config.toml
d_mlp = 3072
init_std_o = 0.00593
doc_mask = true
dataset = "wikipedia_en"
MLP neurons of a small language model. Each row is named by its layer, matrix (down: output weights) and neuron, and shows model dimensions 544-639. Each number is 128 + 24 x the weight over its row's rms, rounded and kept within 0 to 255. Numbers have three digits each.
After each neuron's rows is what it responds to, as a language model described it from the Wikipedia text at the highest values.

L6.down331:136086093144172095105090166127144161126111097131114086123137119152161152125111120113170120156097119137068175149131125139124122087099135115126125131135074121114130157077126120137113114157134142114125117099116143079119132129138139082072123129139118122129126141135149089139099132154122095122
Description: Tokens starting a new cell or field in tables and lists (pipe-separated stats, track listings, career stats), often opening parentheses, digits, or name fragments.

L2.down2041:113135149111047088143137125120194129143110149113096173101123146140169108082117102117120124138130098154150120134130164137136129131107149102156149113124151119145157126152121148157113140134125122143110134157126168166128128149128116110158125161135141108145128147119143092152196132149117089140
Description: Line breaks that end pipe-delimited table rows (stats, elections, climate tables), plus the first digit of totals such as 2 in 20 or 258.

L5.down1566:117139142129123180141101099118139098148128135126139100136099162154122125104106099126142140120132134121178097108147125173153122134099138158115143130110158134132157117175121109124122142119150084168157113142147146168140121147101105112136185132085103139122132130116137158141080125092142085137
Description: Tokens in biographical education passages, especially inside degree names and phrases (M-Sc, Bachelor of, Ph-D, degree), also school or university names and words like higher learning.

L5.down2416:125123158107134160099172146100152135109121108156179115157163085113152136118134153136120118158187100136159131148098118115108109156135113106111138108142116165134147090136097145140155140132148142076166122119120093119153168144128152155156130163104128152154063115156158137106137111091104084098
Description: The unit or word piece right after a number or count word, such as 80 feet, 25.47 mile, seven-day, 4-door, 1996–present.

L6.down3030:100084150106156127150121123178101133145134109130114111126156101153157147124134116189122124148139123143086126158134115152108152105105135136133165162149133137114098126117132125124117110164101162158125124163135124137117139106125133104106139175114143130082099093172148152106142123167170109126
Description: Interior or final word pieces of foreign names and rare words, usually in lists and tables, such as E-ul-ogio, Hajiy-ev, Gyllenha-al; also table pipes, closing === of headings, and date or table digits.

L5.down2610:127144134136120112141094164125139113132130133165117110140092076101073093113072141162136125138132156120122139131149106108139124146155130103138151147101130154129101157172099137158124159101093113120164133123141101099093131126154150169143140123090141137126157161109162129098165097147080140135
Description: Cells and header words in markdown tables, strongest on the first row number in track listings (1.), plus headers like Title, Name, Team, Rank.

L5.down205:145130107130072110064121152111123128112125099122093133143100119113132136120120149115112096133142128152145124164108130146148128099137108177097111142105120129111108133132086081142103107156120133133144083132148168149129106152076164118105136098115119086104137153133139108133114157111128166107
Description: Month names, and the In opening a date phrase, that come right before a year or day number in dated narratives, e.g. In February 1993, on June 26.

L6.down1354:132156126141128134133162144151163101131138108116147120105116118120129147180090127150127162116115148101126170117117087155085089131093125175136139092123160159145161116109140159148129141110147166085169122117145120105134142116114118114165135140137162132159112166136111129133116168127130123119
Description: Month names in dates (In January, 1 November, 18 January) and the opening or middle pieces of split words, such as b in breeziness/benzene, Ber, aff, in.

L6.down2485:129155139070143133087099151131154115098129159150156146134119147153087108137172128109138071123112155125075112134161107114137112133139163111164161131120148142122181103134157124038197108138105143158111099126130118165108160140177146138087106113117142108104132113175114138114114126131126122151
Description: Article or first letter of a degree or job noun in biographies, such as a B(A), an M(BA), as a m(aid), as an agent; weaker on table abbreviations and digits.

L2.down1556:175152111100092122106113077109150113103157148119134104143099131174180101119141135110100111159125132164137087152141141122126146115132134117080148100093113146141094110106115135104104103153125090143154117105122120145118152122150106124141119125122125119111095118095068110133111131153141108097
Description: Nouns naming a time span or scheduled event, often in section headers or dates, such as round, season, election, May, match, week.

L2.down1951:094133127120126176099112119129122143117113114107164120128077077105153133144161099132136092107138104124164142144110117097159117139128100105143114147119125143123092149156113114144116095128109131177118081153071158101141186131122105145156128131128217100115152149146121131137110154141138157117
Description: Opening parentheses that add a qualifier after a table cell or list entry, such as 1999 (aged 21), 2016 (70th), Lightweight (60 kg).

L6.down1005:141106135141165156122146191143140119137125116123117138105136140144115115156157126151164145093152106111132132141131145166133162088065123143133139178142181160139133142138133138140140074147148111114106130137128102076126113137186107149122116115130173137130148139147122098169119133153158094110
Description: Fires on punctuation and digits inside numbers, tables and lists, such as thousands-separator commas, table pipes, year digits, and clause commas.

L2.down2521:134119141150112111137105127101111127120137129142092125102154139081102128110148142139111108174115115100120136162089134100157136099128116148153182124114080168136136122158116151142129087122168117095117113129154145154153113126144131149110133165155149154113148115090155113145051158175155120076
Description: Closing equals-sign markers (=, ==, ===, ====) ending Wikipedia section and article titles, e.g. "=== World Series ===", "== Literary career ==".

L2.down984:160151069158097140131105087117120083143123152095110091132093176118133117138137100123139118140140116142124132144138111146135092132104136106137133166099081120140136118117111181119114169110127112114112151142121127139116109096171112128159114146139142139146112120108141149111153122099145139140
Description: Mid-word pieces inside names, especially umb in Mumbai, Jumbo, Kumbhar, plus the digit 2 opening numbers in table cells.

L6.down1072:149157128139131172104147098157116092186161116150126129113137140079127151146110113125129163106095152153106122115165147121194146137137120151086117086117132150172145123123123175113134098179145111109118173143100082147131140146156118133117135133106109134178158142144133156132133158130126121108
Description: Fires on unit or noun tokens right after a number, such as km, feet, m(ile), -goal, and on month names and table cells in Wikipedia tables and lists.

L5.down364:089157196145092146129106130168136166133119123135095112131130102096123148121140097112149139096135133149126080139114129108157122095141159151123126125124137104127112147124109131117122142101140138133173097165127166098158133140156173120114168126085137121125118133110165151181144155136132134106
Description: Tokens that continue a fixed multiword name or phrase already begun, such as Qing dynasty, Bronze Age, 20th century, Housatonic River, Big West, early 1980s.

L6.down1270:169175101136104140135106166145165117117147115082133143116083136151129124111165133202143144135129109108149114147133115151181104154144121121146116146120113151089101153168090146129127108177122126101148095174101129109138128077117125122105152114141101160152125174160141161145116137134133156099
Description: Nouns naming time spans or stages in history or event listings, such as Age, period, era, series, years, round; also ordinal placings in results tables.

L5.down2057:077135125118153134143082119146134108124142128161153106133159107138133175147131164157174115124156120152099144137104122161172165154172138133128141111132157100101146150091138125149084135134112124114127100127136125108133117081134140152144110087131187103108141102153111137104102109149093129139
Description: Digits right after a decimal point or colon in table numbers such as climate readings, kick-off times and stats (9.9, 3:30, 18.95); weaker on sentence-starting words in prose.

L2.down123:131115115112163147126128125115182166136122102167170164083126082158149196135121174157127165129124145145097104146132141114119138146141123119127101122160108180139150153115131125127085156122104157145155121136127137165079137162155137144139185138128132137088143093118106154119150118131157114149
Description: Punctuation, digits, pipes and function words inside number-dense passages such as census demographics, infoboxes, and population, election or climate tables (e.g. "who" after "6.4% had someone living alone", a table "|" before "Total votes").

L5.down626:139128135117087103161147132163141127138148163141112111152116130109112155107089148112096115151117131127166137140145141135145126174130154121161112150104123111104160147150118162091135169102129104175133125141114135124125128126127117141092133129056120194089158114097139159122117152139094159159
Description: Closing =, ==, === or ==== signs ending Wikipedia section and article titles, like ===Doubles=== or = Nigel Miguel =; weaker on ends of infobox fields and table numbers.

L6.down644:140129107175172138144102093104165160095148123096133103133092155121160113150102170125143126108125124104120138089110135153151146161109146115154134127097098131138098106138123186183140097153133165117142145135145170110182119158050079124115146083102117126141124121139128103169126098127140088136
Description: Inner digits of years and counts, such as 19-9-7 and 25,0-0-0, often in tables; also the first word after an introductory phrase or comma, such as some, there, with.

L2.down858:111121126145169123149075118138159114121135146142125147149128099121144138123180130118123159130161085146115111162103116090087091138144092152168138159124164112119110134128150145173124123125130105172116126125100102184140140150116119135110089115123105187153151100121117169105076135085112131158
Description: Words in Wikipedia section headings and table header rows, plus the |---| separator row, mostly sports and election data: Team, Party, Awards.

L2.down294:151162137099147104128116110138170146110104122111115115160125174057122138103173138133118129137126115142121138168171111130084123126124128114164172121168116090112090117125099121151098125101112146145138131157114152172111114172113071122132098154099144181112135096153131152170154129122096112161
Description: A space token just before a digit, mostly in table cells after a pipe (| 1 | GK) and in dates or years (In 1976, September 17).

L6.down2316:099150182098108142137113128094066155160148108125112159096148117133133119129150144124130173150139129131128079157098101161138181162171145138143114170136121097119115162118082146104149145127144144165115130101188135103162075181153141110158118138117131136148126113109131144105168145089140129146
Description: Column-header words in Wikipedia tables after a pipe, e.g. Pos., Team, Opponent, Position, or a blank cell, plus infobox labels like "- Type:".

L5.down1694:116142103126081123122113141205108113092130117154115138128141174112146116119155127078114170129124119138146127092117194155126172113161105127153131182096146144136145149097126153132115148136106114124094117186141136087157114088141143114126119146115141152132179181118149111128186157171172138126
Description: First digit of a number, or an empty cell, in a later column of sports or election stats tables, e.g. games, points, vote percentages.

L5.down2176:137189132077095090147123123134125112161155089084126148143153136127103160097158158149126133133116119107109065126173104141180127098128161109155147130064133198123067103128143106153121100147138118142157110110138135151159087125113110132132160121138140168144138169141122130159126166096088138202
Description: Column headers in wiki tables and short section or infobox field labels, such as Team, Candidate, Schedule, Direction, and Elevation.

L5.down409:121129115152127138114115127161101149121136102114137145134129121152126146150127141142107115121116101154125096116143109170131157123108116118088114123134108148136095112085148141113125123118103083101076085142111144143100099074127161144101145167114129115092119078186146145142139096157163105167
Description: The third digit of a four-digit year or comma-grouped number, right after the first two digits, such as the 9 in 19|9|2, the 1 in 20|1|1, the 0 in 43,0|0|0.

L5.down1232:124124089098130112089161099134136137174120139096146152127174122135172143129144146125150130191124140115135134127127092116143136116113108129150142115139129161147112169155160113139117137139180148161148146108127161143117171069075164097108085116159105119145168133145127141126148090153124137119
Description: Tokens whose next token is nearly certain: line breaks after table header rows, "so" before "that", "is" after a defined subject, and leading digits of years.

L6.down2517:104146144128134161146123154116130141112122078159153116130129101157151109125108145108149106166161155147148101123083121118108081130145173154172102108164110101111171117144109092120117154149157145133163121119096103157139198133109117141125146145148131137145151134117121155157153134129109115165
Description: Nouns after a count in census demographics (households, people, literate persons), plus digits and column bars in stats tables (Votes |, Score |).

L5.down2486:120138149136117147085176107123139124110158134110113165136156143135128118120163117141119125112159107147122145144122088100122151069088090153125120100128125099141129113122122127097115107110174122118100139131119077184154148149069127143144136098140140143109120104150128108151172121134091106156
Description: The space or short connector right before a number or a title continuation in tables, dates and lists, as in Sep 2019, Exit 6, Notes to You.

L2.down2305:123132147098146103141109124148146137124127092173145121117085111107117124111111161113137070126096138119162157145197103144087129137161093114165105130093094152102087136128132161095126119116126148167136149125113145127095121143174145106113129157149106120121182091078093094115088149167163140150
Description: Digits inside numbers in tables, infoboxes and lists, especially right after a decimal point (1.'0'9, 229.'5'); weaker on section-heading == markers and first word pieces of new sentences.

L2.down1107:149151160097143170129109150132109103160097152095177123163110184095102096140112095115137097098110125097150112104127123150141158142096118160146136137130135150135101086148096132110143098135113136130114094157137098146115107124149129139134129117107171101116143129092108156165148129137179129123
Description: Mostly "was" (also been, is, a) right after a subject in biographies, as in "he was educated", "she was eight"; also table pipes and infobox field ends before values.

L2.down637:138147159137101113148122130106160103186134139129127120148120136121072124161152136141148157147167107123150178157116098175127139101099141131122129128159146122131113146129133097165126114128163101165098161188112127122152143185113118163191123139094124149178079130201115200095109152102138113171
Description: Month names inside full dates such as born 1 March 1979 or on August 10, also table-cell pipe separators and list dashes.

L6.down1411:145106127148097149159109117152137140128128105130076131128134163127111102123081134139109124119086151110184157124105172134118147153086128162140146128101121108155086087116125114155119130128160089124172141099113088143122108177145107176147161148125121138126137072157119109142121120128150141148
Description: Single digit tokens, mostly 2 (also 3 or 0), inside numbers and table cells, like 5'2', 0/'2'9, 19'2'4; rarely mid-word pieces.